Part of a small language model's weights.
Size: 12 layers, 5 heads of 32, MLP 448 SwiGLU, vocabulary 1024, 4.17M parameters.
Architecture: LayerNorm before each block, biases, tied embeddings.
Training: a variant of Muon for these matrices, 127M tokens, 3885 steps.
MLP neurons of a small language model. Each row is named by its layer, matrix (gate and up: input weights; down: output weights) and neuron, and shows model dimensions 0-159. Each number is 500 + 40 x the weight over its row's rms, rounded and kept within 0 to 999. Numbers have three digits each. A neuron's up and down rows have the sign that makes its largest values positive.
After each neuron's rows, "fires before" lists the tokens most often just after its 100 highest values on Wikipedia text that the model never trained on.

L9.gate85:546530490419534485506451484508530431548435437527506505491543571457454528514488514458482505463587451476548524512483529489545522480498492465537462444491412482530505455559449534503513465512559548532523493520548503467555519527543524455425442473513512539477439510484496473509490456508486438462560467447460473535548512541522503509599472596535460529523467520520547507447479503492534550435480493434471536510524464407565481568527590495546388478523450467517481489444511497538502451451509496
L9.up85:468475484454509485538421526521489424528547435427525536576485398483514460547532506475442480459481509519522470492489547521446598524521480419509490505501532529559478512502527515526510487436523532424502466524481450529526507546471538466466492493485533480425488529490458555455495524564513465552590457480505479527492530575500491550519486566457498497524441462543518551489457494515459498542522455457531583466502512520545501479547567520519338529537491524479522406518515493477453476485532458
L9.down85:558548457476513568522450514474405552500509459526511478500546496477496524420445462498474452505544503442516475499517516498469471484521445532484494504477425461486461489537507504428455507513476533510611553523381533460535520516569568463482504539541487511480470510445434487434533486501528500497510421456539530513509472471527507440499365577477506556514492513541505547483489472520560568527505510405505515526479505505559519557503543489516514494592522466571496545509473455471498523529415483
fires before: "oin", "ust", "our", "l", "le", "ob"

L7.gate433:514462469496475496594577471470501458472508480583481439492509584458421507465460432503514511528492486556510553477435523492473549534532494486431468584497465513546442473543452492458446502523545448478536508550453531526547491506528528458550488495451517485418482462538481492501501517488477514539420510541513432551543485503514463555546479561508459524492495573476543418486539514406483476480575481563590448521553561486512458473425461460539441517471487527487527522566503526522517548476482494
L7.up433:564503531508509400604539494470510410531547495498448515496445539513458466399429481450589500530492511614524463479474522522521516510560477488477559566477552452437439464424475505470462520477516488516539494565527567506450483556447493493507440529469537448448500476453455524466482501569516508521483512468469446489519541544530506516544550479524459458507479484530522457455501483546558474557520474536525440555481534489483495512453496472484517483462509473445508497544496540564434537515510405
L7.down433:548516550501505473492407510522498575509472426429507497417475501385571496450514546462488479473535524572453532436466494512481435452509571503533552472528515519544527517435513549502551493485555500477438478452467496505504489517538518550511456443452504586529446460559488519546528446509504510447483480462583494520526484445480533532527485459569467533435508525495528454563493542568534548472486524533538442435477552434509534561485536517493557543499523545462481538424470502490487518470448485
fires before: "ed", " by", "em", "and", "it"

L4.gate304:471518520492541521545464462477479436515463429467417402573560480487489441426441492488586556528513548513421530474460492473527477529518510450574476533492518486465505543549462408496487481445514521512506487530517573513515511497528557538514404535573485486510490545452574512557527476533462462479483495511503505517480518466471454496506530431551516511485482474565482602511525498499430519601516455557459529470507476512497446450485557518551504481556510506552463471444457524552554481445501502
L4.up304:549428409467528542441494535509496535601525476517570519466455476423467576486505471509493530548487568476535504506448501553479489531457588517468458520434488494473520532449575494516539504531425578439439479494467526508480548492518483521465504457506515498512458563531503506539504574468489507545505496538434511502516548505496567504487482483508525485403448556502543503469481530559466497452527432470463468488501540553440514536477511503509473586463500419448519478449512488559564439428533546
L4.down304:509438477492568453513448477508495418506542562482519537467527541570456474552512491452428486490455532456505478549526590558554511479504477483523554583550528491532510512450492580492478441531588522532474537564530537504523462552529452522460485453472540499529529446489483436510528512474448457538477449446555486524408515520410458533485428524464474460497495575484457449479518517453530491511498471540438418527478548473528486551514500480506546527509495547477499586527460477499423489484543550
fires before: "\n", " the"

L2.gate261:491580549398521493455457498485514491506543502494492520525434523571512478485524492541507531472509456510512481471515512498544485502529458563484500502496502462472603470524533505457554509587542557560477441430527429430479468497522510524498480522493525482509538462494485520438485485531476475543504480547505474570510482523542487534492543529427493407450483525489494472473518492407510468561531459415609522506566395568560535539468554458537442520464513494526493442530537577440466493534515532
L2.up261:532605528373517491498485579493472551536511526461510545506475549540490468516511487502515499474449477483485487482556524557553577568530466545512450455456518437486560503512512444522525516543524528481509444447498405475522553481483537459523497518460507437463520522485506497463502491486516522442512466560478476447475462518508494523500529527443474506494510522448434441469490507465572480510528514480635499508563410567575544560446546459487462489475539528480457460538566508469425491523470543
L2.down261:579552526480556502487482469489447503558531523489482437500517525494444547466534538516441524526519463513517512510495571434485478506538459544522379573557509552579494538528448515486468478517496504510526499475522519518480537466439452491417513451491509505538509426468474548473474510459452527437509506524546508464568496491494552514495445491535506472491526566501502435504557448493526475470449524514556596469518387562506587520451495465562458508522562512395490477474515457462448545459504460
fires before: "ed", " States", "s", "ing", "ant", " of"

L9.gate4:514386474511517453566523471503509503596477511499523477404489534557515448492516521504548492485558408481503522513553445448507407500484465552540488505473492487512486474420562536459476520421503458463510524490449520480481535606535504555520483455444497464502516526563505456472577499575515449557476482502490507455526493486529538504535476507472535547498508531534527460485528612473472487506536562511508555483496491500497393525492478433470393500546489554505564468552522519527520515516491459
L9.up4:433481448492531444553447476491452524524556523558517518476492460471524416481575515496529470510547408512597516487534506500410431497464443477458460504483453520536431458551520432483476462493498543515526463516517558465424506553496525498477519477447508491508558526548474439462477475548555519564531499580481544471527525510489468580518498509490509484526493470487542525545534538512489487504524490445489550551565517425413468500524465447464487550523450456482567483539593533491464592489468511
L9.down4:465452563461537513449521482434563459514432451510461456451516478502522522523546494511515516545518465468482470511534488502543493527463457439541451522577507504523457482511483509567484462498547530498534567486503401496488537558472445490427509430503550565588472485514549438458525550494564466485476521506423515452502494519539502524569419540555554436476523457448517583555538530444422487569533496507538497516494448499461486511561452473500495511492524507411585524537482505473528453443489503
fires before: "out", "ol", "act", "at", "ew", "ov"

L2.gate223:481518500456458508486503518457544482500487514507548452564480506535387563519467457515525458507527515508511494449511471402499498537465519533555561553458482476526503419427485508536489535497525606472477511474489463515556518502469497620489534506523568480431561483438475528517514535498523519482429499490508498563494524464500505481467544505487467479492510468436583484495543534535508570467558533497577509574524547518486369496522480467416463505452464522491467505368496516506489506495502496
L2.up223:528451492404476451537582488456505512432440510481560446509516544470472487519502516487537457433482483562564574494496471531459540522456553463433506513518491481613542510504470542535507506463551559527474529481519419588526571486545487531493513468482507444406534477551527491464557523532566466513574502475502507480536491514471487507467437544502529531502534520476488473528560505550493516451526428528535534523513528505531507526458498420520451557517526523485472431423455581510442500484432465
L2.down223:531550553483533537526520550466424528471509520456546456438482582513436499524441474490518515459555451434506567474473478514474520422458496510440508498504475485564533541451492531498465591453527520537484505511544595555517551455489542597516517468504444464463493384524470456436588544455544462523492524455541456448493494407537506553551463514492486472469493524566496540510545451507454507499530413519485484453492541491523555501468530472530515492568495501501454443517476464527485478485502524
fires before: "st", "un", "and", "it", "ur", "f"

L2.gate216:538466481447445469449511528485539466449601452519522512495493519463449516480541457530467483448511531501522557448504490498523502567531500461531503495501519459561500405495440478486519500537543494531464493509431480448540488549455489552443433527478565494432494429491500489535493512529490441530542565468537439498506531433528523510442603616453533457497551533536528444549541484500430582503541468519548532513468508497464466429520507450579440476488539568494485521518516544427512538503515484
L2.up216:466474510442525473469533482519518460471541543483549545493512500493506464433533418511537474459515471482566480481446500452567514551471504451443529544540512436599521478510441460578498479452541524491462521524470483476504528477479500567587509490477545496461451478492523528513561539532560482463511518467477486469517529474502489518463485529513473520408438491627518536487505513537479554516540503483539506499469610472496465538535554407548509425571529556512567494490465532432434441450470470
L2.down216:545434548507541471506455589506546496516560563468574564542477506476479478463505404511487528481510467432500504456479512464492509529483497569398526469465497515509451529525515530450539552403529551534474566462477547458504497458481517501519524464482500506451495564546388485518540587476538526488524493510516482467571489458514546528557436520551444514402468469546550453570471425524506482487516440502498538504499538503509464541514516496479438538504520492474509471440467544558496513415490466
fires before: "and", "un", "it", "iss", "em", "on"

L4.gate44:492463481552519544476517485459431492437417456574526513449462484525438466487454478486539528498492568496476547459511466519539509523447416562514520570448487489511468506490546491526542541563525491460499447514474471533553446496545457555596512573539541555445485512593534461466504502470486545475471502458425464465478453538500532538448491472462509540455524431491561502468511561511539506440513509472512609541467535489528488477515527489533604461536445427487528484547468509544501479519468557
L4.up44:573515449481511512516533475551487494456503511484468502498450586521495472584516494402468499428481560455461564429429559499562509542581511558487533534528471486516485478523576543507548518494500501472457425511477523538534545470548494494556471468490526514514492450527530429490451505453493511544444535415511369514432418535506513467447524503474518546413499531474639509483524547485510513511533507547488546424495501449507480469488511511513474508470499487554511491534514484470474451507491490
L4.down44:523506510452538532487495535476498514418454425477487534487492515412458480537452493532493511466488510511457527479497441516516521475509483488544526493447531567470585509551521489594553481544442494508440429531487534545567479444489515519479468583511522479497532500481450470567483520456540509493516586515533438489502507443468519469526407498520575551500565470480503530512520498544569487471523500421542484492475582492548506520446485394562562516493460489491520556432423518466411448484509534
fires before: "ished", "ican", "st", "ess", "im", "f"

L5.gate118:538542529493531474516532490521455469537504480433495448446485488451417447510504549504518540509574479490484486552428493554600418492504503409514546463407491487495483477508523502503514420572470497549430440569514501499531529586491532504489451590519506539536548460507532497418470457474479474500529500482422392545490564524467483549505505510529528506479521496568471438538486510451553551507472577461552478479506447502565446538551514499510503504478488517524586518522498498479503510501490559
L5.up118:545502502547541436469534538509534518488504478457553555513439473489519471449475511500456530498488517471484522433568421550535482508490507525427477479477519514505519476498435496528541541481573445503521532541435386442553498592415510472546591498519491514495455424504449515509506464451459429526437457534502481510473557440402515473445526494511551533521560516490529398516444544440512478526461559541583522539520505441473482502542478515517474462548502472494498516510503555549483473516488542
L5.down118:556523499534481494458548566434486521436526514519489483474445481503471480437474512550533496465500563463469490473491514489481539480547506434503500487565489543496479483452582584436451551473548524534489542492521472545512514499482517499535460516505502466497493486478546476475501520608476474521562409522538468494475586515433525509495531571516471441425466597460477491471590414507473433456550420490549490400474477544450537429507483472516503592473483521491532465529528531495541494532536507
fires before: "ed", "s", "ut", "ing", "ig", "duc"

L7.gate68:549495481476553494452517465467513547492500472511560462434565511518528406467469578420418505518520546513530460485471512523483496525552507433470537515488446510519442470517475483523453489547486563492530480517479544562524579563554496469521485576500604405512509535472467501463550543533463464491502477530470498524460514531530436503493469559521429431474530467469585535503505532508501550518494424482472507478452491485525497596501529494541440514512461516459433489484431527523533471616512475
L7.up68:472454496498521540560521448513536533545549396515540459479571511458572457486460538549568469506461564503477498535536468471528571435447525546533393500477494476496467524485496492487501470534495464446451486482483521454518498511550553441487423487553503528476463513583478462455443472488535563495495476507483428523439493507531576539495464543390523513536534562469490432552521470479554472538519487485571499484509447489587514497496446455514468510516507525513526480498415564552513476536475442
L7.down68:585511514449560520499475469525491460555575535544502448482538496525504472461514560533459473500434476489530510503519459490532497493569546456446579478455470454484415395571500433526485539518487554509522491513522511568483551556541540453503540568559508500489473465465448507431505491475495480485537493529505472479476537534479461469461395553507478488483472516485487504522536521475464478480525406526437545516472452486560542532553568477421443538543472475535396526551449523547478519506554497
fires before: "ust", "oin", "ur", "our", "un"

L9.gate311:511509506480500512498487442470457438466494433535486597464526533535389443571503517540481521485460519527526518489552473517449547513506476532473444474531471484484489485508519487506564540428494534514502425536439393511525468532538456560447529502445525445494514549482546402475534419499543510571503526522448473462494511493539508497532502448426534504507510533483597535524532444529397506563560494510520516512512498554437569459526511558436531482442535488483506542497490487485557548443509515
L9.up311:542452486447500459495427554452460477496557492510544539522519505477489420549490551543471463465491434540535496504502492548444446541473490534601486519450490532524543503496514523482572455504489507490439520411539451516462424489549484531518421543462490489503524511446560535458489448520485508510551580535518533551571536472497529494463530425418407514473529543408478496502501500563502480466473505457482539534541490531547549483476493469458562518494542496504579521511492512461559581465566557
L9.down311:489501506459498464433480502480464498464537555481541501412552527472442539591508532482508433523512558540563504547567512447515530458509490521509504489476495523473487464472551534480602425529515487458515463391524438547523462472463472503495437478447540496520475494492553503595519555536472485515436501431586588454430542446529488466459490448519470527527514440532546536487501441516459521482530473475547455465514540527524558465550452564483533530515517549466532547506509545423472472484510470
fires before: "f", "vel", "ath", "v", "b", "ople"

L9.gate307:483435410523519452450449466512565500533515453479474422506526474445423477458532498521588540500440458471517450455513510500501448572472427452502565517468535501463575500471516531500517553513554468586472519577457561459439483528465581529512460513488561483438447455544509477542537510474466501545565581493454473563528488527446459475502461491470474459495465495477523601518478501481477496504537501496521414554528515509476512469569482510525487533489484557528469454479525567508527479495428497
L9.up307:516511442515537491456528394509602496502537492478436482455484512465500483433520500620521455409483490428512549514532513506539502541527450454528487485507466469503512562463542500482554537569528487539521526489481537460447571516545502516510480481484481472466471446475533490481487530508485514474581508452477415544510556519524476522525526505554471512418433539453516492484527511534440578450471459544538487531525513486500511478525428511488404507522527518462507472383595510585505466505507530
L9.down307:550489466462494516516454594443491523484486542472457529497500485494440554574485580534520503491492516535426507474479490487496434500485556462510484503477520532491472540481504578445511464536508555472517518446519590494558554454506528455497581496501504451529460547501512466544523538512521496503465494533427490441479494448485534600498533574427464498570512500551495507487551464491341569553575506496464494514555516476588474442530468449517482530488462496459458457444485483484503479508439483
fires before: ",", ".", "\n", " and", " in", " C"

L4.gate147:478477455525483430492493400543488475496565539474508491566560565496515458469516466517573533511404457416505478542525539453455542512505540462468518550525410437560528518477534463455530552529434496524492527531520454478501479519570442462447486465524510569506496486490501488505538591482475473482484459542415435507502475565469467543454436452444539383554503506511512575498521576483516517473520471475448479562517519527485434510500546481535485491499491562509518493482516512478493527537558547
L4.up147:502439472522426438563510505466467473477535469536486492472462475475519489468513466493463536469412428447559462543541514520523541497542529534483441500537451457560510551519535487487543507508496527550503492445512434522471487522500474474510423485538521498504464512432452545480549534484509559532537463580436433511505557535434510523393503474519481418533536558546420578488569508455463543469585522472486494533496518483487469489511481406498472554456505517556526480579538503516486550511565565
L4.down147:521414524507416457549552470494490570527509527506527458463547496489490432587493483527491468536455427516527419562498495431569487513440498555434535458553476531492481526530569461425451441524470476475521521603538461460497476515490482475484591519516480445436488483479525466488490445531511517549483491581484480522498547577494508488488500518519522465574582569502501534475541496440485485540507473567480471524543503499447544481472495419453452542511488551472574513509514523478426511519464509
fires before: "out", "p", "ov", "t"

L2.gate99:495449468451467448490539456539604408492507509460427502499471535456405422419566532541498467475496525507511558467478440464451572572536515517475546456502488411610491392519500485487479488537506469521504553543413533505505590498481523501489469578528500518460449457525488479493434548495513552500540494516540476464548543517491529531482509545468506469512548555599467567482475501511552464474522492514540534481442512482507494472544513476495488573504494512518520476528465515476514499486480458
L2.up99:505509503537467417476501473513535509484546490516508451524440484527466488486488502609501491471529513498558443481481470507497455537478514397481531514511525570496484430555485475491507482524561472521511480512440520436463474499543519528480465407478497496491499522535446545514506446499489489575476521492579414500528520483423523562462538513534499505488555536533462490482535446505426573532507464556479567602500534530484480592523452405533520538501520573538539510455472553436467580427514523
L2.down99:486492471513543499436474542527571458453509487527463485484477496496476558476574499491483530487496563460539534463499486522445505566479532451488567434501509538476452488504462517459502524471587489553459520533390532440454504527569477528539498456517545500454470534514476513528562511556518524486494479511514492504459495500446476604444459481489476434455505517569535495511478539490515440523533488548501515527401490481540475528430436411518492597430477538539493563514450505435576588443511502
fires before: "un", "and", "it", "iss", "em", "on"

L7.gate385:416458426518473463499482537496432523473511464495504506517452555463508518419529580471480490449476463478517454467468565486444511503488484432500481518476516466446472537521533515542535492530504524481430539564516480451507527557552461477537498417511526562550579490448515517550440542514498493527424514495491524516536435495496501583479489554531525487552510493506557547511450558433505468430479449544446482508509537484578440546484475428585485424429550505476443482461560521479534538552469485
L7.up385:495562527464538466500454434468466474484405513523561545512463505478490510551513473479435535537541482502554468467452474432490456541496422513477541505502474520478495476507522557506497530483494428550531539481516511598477473488502456506559500564474520492513545521523461495507549504508467497472500550431403507622529473491514515479521566509491541447512518454566489527542525509431517465468524521403477500486592516517543464575450466396463463528479546472556536553424515483524547452553488529
L7.down385:471447499515497490494518511576494517464488475463468520469581496503578407582561444466599509492505456528489530563522476462501576464448495419464486432462458548474493450531571474467500498570527504483518515453477441520463528531490596457546441495446514506528480472456523503503557497508515554502471439502551511498492505505452556421522501476529412462450518464545562539450555481516521548478525504538504478476527489477463488509496443520541513644472510475428520501506489490517510459529539549
fires before: "ed", "en", "ing", "ian", "ent"

L9.gate57:534555505426493517513489454427528452566495498470475485537500507543474463495513463514483481517533479517449525524481536515468459605467435457598455480519438459508534498501466484500453524525480488470524527488455497472550461493538526617495491459477454514527459465480487481437423471468534501587479494453481471554509506485497531441565519491498476425512533525522502526527585562494560577503605493450494485488458565563533482568525466374517480440474468518546503525531472534504457490487569484
L9.up57:462462474491526375513507555459537492560581484535516538506440548484465570430541491466515526523505510546502481472435504527546481546483484466492493496481527547560539457494575547487520476577439565468516504455489597436438562470514495544498492486475459499462542483489483447559518507518568472476518471453480523510545524479506494426549493525462535464562538484571486495508577539539424443480559496530490507470573520509540510492550493459497481526537489445442452420404467446498478498514477468
L9.down57:448503573567526565498495496502539523496578486544424459494523542467539516491500467525542471506526485518492458530507535422487561479421452467503441507490475498526477495455455450595486443426480491492467491490497555521492568504479490516429472471535488548475468490521505561422482472444496468479551442542416581497490497574489563527511386464490490536510497443518503501484501550604467456507502482555546504520528513536522542578470578562474570463519504524467496488500489519500427506524426475
fires before: "\n", " He", " The", " In"

L7.gate142:475512496432521517502596507522489479515592519466482462494500490521508558522438527561541449473486470518534481493519541508574531507516534499508462523527450534514562523515512526493567436517495519510558501451505429468489443494452532450498382524532460495496497455533599456437484525505472461562486544512437451494421472494496497439448513554453454409443569555586494532474553469545530530527569486433519444427516422509536496484497497447459507519508491489510539500481503531559540467498522438
L7.up142:522495459518549508450467478461547536491554496481530491511556524472483502565478554504497504502490462421472518507506414471537483525539476545539496526544437515509496491441500486467590472572445541449451551484395495443575460507428500463544521487488498518548429470483464502514622525460497417509482482635519421488468512518558485484529538563517490496500436549539502430512522480472571543526527519502508513435495488508486568554580499473521480476484555510481450482523505461483507519472489441
L7.down142:561533496514542557446560562567481494487512529447458477581449459443502514496506624445514464520473471469486481540530499536541556547454495505417524517541469550488523512484474507532589553528444558565513520472516466485443515482426446500484450500566513463463492568506543493454533483499477452426514497534495537503470555452517507423510496479495526510478540499464418474517412448493427442517466487457530500538438509467452460516492502471554521629533501480504492522552527526494494529467493468
fires before: "ed", "ated", "duc", "s", "v", "ment"

L7.gate282:548432524526457463435583553508443470502487433440609554444497509568424487593513511496488523541508514575468483409498434499465580542530525521481520458463487466469516476528472454453464534513497486510533508424608562469592425536539545545506507545447522487556494492453522494533490528507494561476526526473524525492505540477483476544449496405473478500546491458428521517452464474438490476453508463488474446500463511465542525506525508511505537578500475521448505499505494471498537545514481514
L7.up282:501510483506554499459491446527493476501574462449479563407440504471453436496498539552438466559544515485504450531424504488513530508584506501537501485486502499505516551513474410497527489503497506504578429470535496492511559562554432495518455484492513476527472517474511484541548442577499452518507524563563453512557559424485502459424488448471490446541478578493504495547496446482472484487516486597421431502504562513523474468460543501519519554503476536445541525383554496475501545541504511
L7.down282:491514501496489432415546563477499549534564493346537562466500502514459570526477547476484490512498500521511491505512482505442529532461492554540479509484407504449516468544472518486530473501502466511521468469501540497507545467498557509458495480498515546461432562506523517597520539452463566474507501520431549474521520561523483509512481481505433500541464403488540475525517433480481481372530444559498467541545531505540580448545516555554540501502520510447513521482503527470487484402503440
fires before: "f", "ath", "vel", "ople", "ed", "an"

L2.gate61:532450505505501512450486511567457526537522508451506576557501498529429484470561540435485482486494485497470538611534497526408528553501540511557480488505515512498479448529509470408444554464544460526450477494569457481461549566506520577464447430539508566437452495523557546540548505466491476471526540513520518445451491516508521417478526450512466489563502497546485520417461539503530455485537490423519502509527506457537447494510486498373555506474478588510552491512510544456495456509502498
L2.up61:538507410534473522558490482536499452569456461488469482444483500495475464560524510479525474451532586509521559521493429513502581493443542495540537463479448471559478511449470475462520485521553539427453523483543480496478427548500498526504541426512478479511465522553574476478448514490501497505573463505487575449540454467498626473480547479500468544513485485483567437454502575505469477405528460485559533507439497548522536472531466499539483563485496526453550515413498567546520486546463512
L2.down61:567595475454458521516500579524458509475503525450433537480549500526437475547465494490597447452554489472467463531489534505474501455467528508498473477396481487473487565474451506511505488441550491490535477478506450531476461490529528518556454471440536564503488473473533483477529481521544565563489379569519621556538510493532490518571505553487492514458453491466553400402510521492493484456524432519532503526538474532481523446512493504549468550512502571479505469473509551510487482534475492
fires before: "f", "vel", "ath", "b", " l", "g"

L2.gate328:493522474501467421488439540428508545464477483466524553456521472498520523494508495437503541536552545455494467488478514461583453559494480577487548507497530518402535558437499491521529501481503580464530482527471467495530500441459509487452566551484474480503463504445515577486517515501456460439509517491480451570538370584550495518482464458532470486479495483451484435537521498506475494508549548469557511492571488446519578534420446497527498542525511413467439466577521481541485478520568506
L2.up328:481526559450430464527513519490516529551450464454501513448513485519589479476488460437489460500556524546490519535524437448571505463520490464455529422485471525511529575475494540568520530531514468496540465472445527543531490510487491511505572524494543483562527478460490504483512462559403519482428505481505454443529497463543510452491512506505519488507571503503569459459525438498505513499565496521546442424569430487530463465453634475528457569482520409426518515453545456496477493447540516
L2.down328:473536502462456511483531477469474499443534514472529530476477461544488530542461500558547506524578512495477538506534527463538510517510580529526435434471551488454468498463504480506478492546560567421560495502555481466431534476513512455475468474458427509551524547506489451548469450476607534493523599538562502541479536557462533469445424468544405511465481416536502484521555503425422461505452538581492513515490425468524447473467529442535528503523498516467507497534445459552514491536511533
fires before: "ational", "s", "ative", "ed", "way", "able"

L7.gate145:345536566456563485468487483515525490490420467553430528482487525532530488474518535541477509491528503439521414554513593481440536500449532457532468495492508419550500560527480482409458491497541491548462481446532466436456536476543467512534543501444476488556531524433538443538521512535549471499501532493519496548493534567461514494460502504609436467494500497485513461548478554462489453501561517513480468511517490508521469509505448500513484526478539570448499534402541458497569478538482503
L7.up145:391476454510545511486518477520534418482483485479494569437513530551507435468523467563473476444551528451491447550523521517530559563504443514452519450493482437525463486555465432435509436536496524455457480506439516487460539473588515501574510490499486517594518558489556521538524459500436462503483506426464505534542534537541578509486486478489506551525494541475499561506536493554467513533455493460520480384448469540519498596467503532508501494526432466483483593452491503519513521497497544
L7.down145:558521566512529450528482458442560589439544514464472518473496527531520494507523532582521518524529471455534461551503476516428457486509483568548553507487431541540483504526411449475514492468464403486518466455468434438414503558530503466552528556438517476479538452493536505449523457502577497518468570481533531493535510588509473409495530537587490479474537472472526500477469497490499472436493544564460468465548504498454531467466494476509471463589542504505482496493575528489507451484459558
fires before: "en", "ent", "il", "ents", "ber", "ation"

L4.gate381:491448463503500518513539456580461520469502481474520576498492531526515512533441508443518431488482542502417499464437459553503598516523508459508472505455532388536502412559509518438476508564496495476488554500536495496502519492496505469473433545486533502445455515498529504550544515531483446485566437504569468498510539459536530519425549479444531505488588515442526518481483566552473501489585487535570411485442531518574498498473524482448509465516486508455549417530471581539536511501512441
L4.up381:451538515512441483545614573549476505519500561484497501458494457510545542425514465498563502604558471453522515532488511548503561526551474508408545452515545560521510518490545540460526425484477555550476481490532526518513490530512445464468491480477545540464476471493449533515494498490508501492510554471456441490513447405543524471473485504504482517381417463478551454526519491510451478479517555448548511504440427518520513553517531472483553481542444445427543512486548543472420538480518492
L4.down381:444551509467509496484542547537484436504476434534481491466497443446451480498483547482509471572565450487556518452518486536419551518543480516473461544551450530508499527486537525471417448502522459487513463453564453481561398455563522494449541450497545510438483487519496512544475463499494496509608575515534462488445485525544572513502527432488468514418499485517518473483531472567513493520532502435524465488485486542491534529465506479522510524513445564464522545572617502472473433517430558
fires before: "f", "v", "iv", "pt", ",", "ed"

L5.gate196:463498521458509503475552481544475516501504524478444512523488485517558422492489557417437479540497507421483480501530537477446516435414436520439520564488524474538505562598562486479561494494485450524528451520523501467500497535482462490442483490598479499516460502521538456509470466511440456506430428498543481516492443488527449442560489461516527555491497513460527459464530556492495467500497494523567518504509472441475457483460610486481463449573460508534471588520479571526513551578558571
L5.up196:516572624484491548460491554540548448497509533478560538513565568532554547510539478485575488453486435478544510540517466459515555440435423478516465497509461568484515524539498515449584570529445553503504449516390539476502526497473492503473507518450434517487509439488450548485509493538496467437483516577496493484466533432543510547480563471556482474385491526440484475447565442475527483467559516458519432522487487455520519513509480542486522477492498498508502446491500485535474547522502528
L5.down196:499443532511503461505483543419462468481523440510493525508540511483474478517518518507434507470540511501457481548415522550552492472529449487479466473517531402499566487475548561438527467535518516527522548499417503508525528479451477504543513387551504428512477488554538466581596567533521461468477493495480503522524463484358500500425545565461540498558504480514493462541466561515565467519466510458507486538553514472489560512506491477516535493489487493500538528396413461499517533499528561
fires before: "ly", "ted", " in", "ed", " to", " with"

L2.gate152:506425524505515471485547530483512489594484540475567520492448534499425526439507503492505514492532492474457527506543545489586381525519501517555491539516438444548465449551541479442525491472537442508530553491437526453464448508508589542435497473521428465517455502510434484560535559499476485488539473509581469499383561526458510494467515515482552483462557481506458478534563554459539501525474550482474425493538510437475503494587507482497494476506583505522487449440484484509494488530476562
L2.up152:494485460458480490486549521510499554507492440460549500458469523455522465465520506469476488439473516483522541520571436577535506533477520496518561502472420479530484527476507489490521542487493470568505609507486450438412488488558515499461568445411409509440551461541517544447559539459495483472557421590561484543433506496486554489529540532495533414514515524489470509572545511404487498569446504497488504503449462504547531458507528484493502506540577514493508425480503529529535521525475556
L2.down152:503452548522550544540445633432553594466498471527466541432486461486439461525570540502505470457496503460573547504471481489532522508508500493482464541522501483481561566472501472466462508422506518556476570538519491617431535484552460437493513480472466488398529509481517593485534501498522451485467462512530474507472430497447571543486507480429532449469520504503506521495487502513501516501499458432492559515419483522466512458563536518422509512478553539496488543491482553498460450498503472
fires before: "ing", "ed", "s", "ut", "ins", "en"

L4.gate211:543521463485503509534476470507544424464585502547526511463476536518492526479542380462518473493503475460510545524516480514505556569511562474433521436503505441591505523473474456564486548512498535512508516492527534464545515546519441425492475454485509553514407509491454525490479564530450498508492546498534444454580555504447483539469494521524483457490547550541485516499471488512495560487596488522439522493468602507472480446593522424468437497508455575535518433442501475469489520434480518
L4.up211:558499458467491461529533541408547494507579498482481499466422585430447465412532495524520484469438519512499470494491511465487437486457480496437533496461506524581527454541541503529537545497503425495513501518462526510544479507597511468502498425558508503433500479529436472523536450552527520481551484460515546481533564525358515582556554514523544487496570448548516490534537477484521499487492471477470565501480460516518405538471496451489450483494499547489479492465466581529464518469492466
L4.down211:557462500515519462454542521495590489529517519466554515513467524512455497434586427523460502538501465428521529445532515549427519532482578484413483505545470468534469511551528492534455526435551527499460526530500454453434508493533471496486600443490471555435492523527445440458473506545563515529524511472566498489528515509520386515516422475508476449433513507547474600528469488530559422494530508543520510470506528474563442539446492490459492510456555512477526504547461491480462525449466510
fires before: "un", "and", "it", "iss", "em", "on"

L7.gate259:525497518567551540457511468453488574556469510489454512456540465476435494530434498497470514488493482510494521480501505523523505411498460417495539545447565515552454485526541455458500523544560471467456427554454519501494463566556505528478475494537473462524491456476561469587484468520563535431428472487519435540423486504495541444529550474557499537469502529432531464528533558530560483522503479477564522491516598511576448507506462481513516544478534555469484438483466484406460512526451572
L7.up259:463488573547398547478485517514538444514453429560479510453521484566492440510540487556566456517500522468459487502582511521546488465504507475469499504481495512538547547456428457455517560535517496570514432443532466521468480526497444509521542433485519512527519579498421524467474465513475520499489447443563517523536433491614481513489415442538565503530505462464492458523509540475475506512494493494488464446500406513474573453532434498495460529502534551488531564572460503500536541559505464
L7.down259:580489455457429506477513444507485528540436495563496486551529595478523535526557478553449517427555547572486448460491427427502537506460541489498483434521574474517512554433544505491523510475490492474462471477582481499557481544477496498477454469513493438512491481510491559547475464513490475514477448511472587511513550487492461541514522579428504529524545514525474498563464485483418500454507510484460410457491519485546486514487563564556401441459564493474558501515452476547530511525478455
fires before: "ican", "ial", "ed", "ic", "ted", "ished"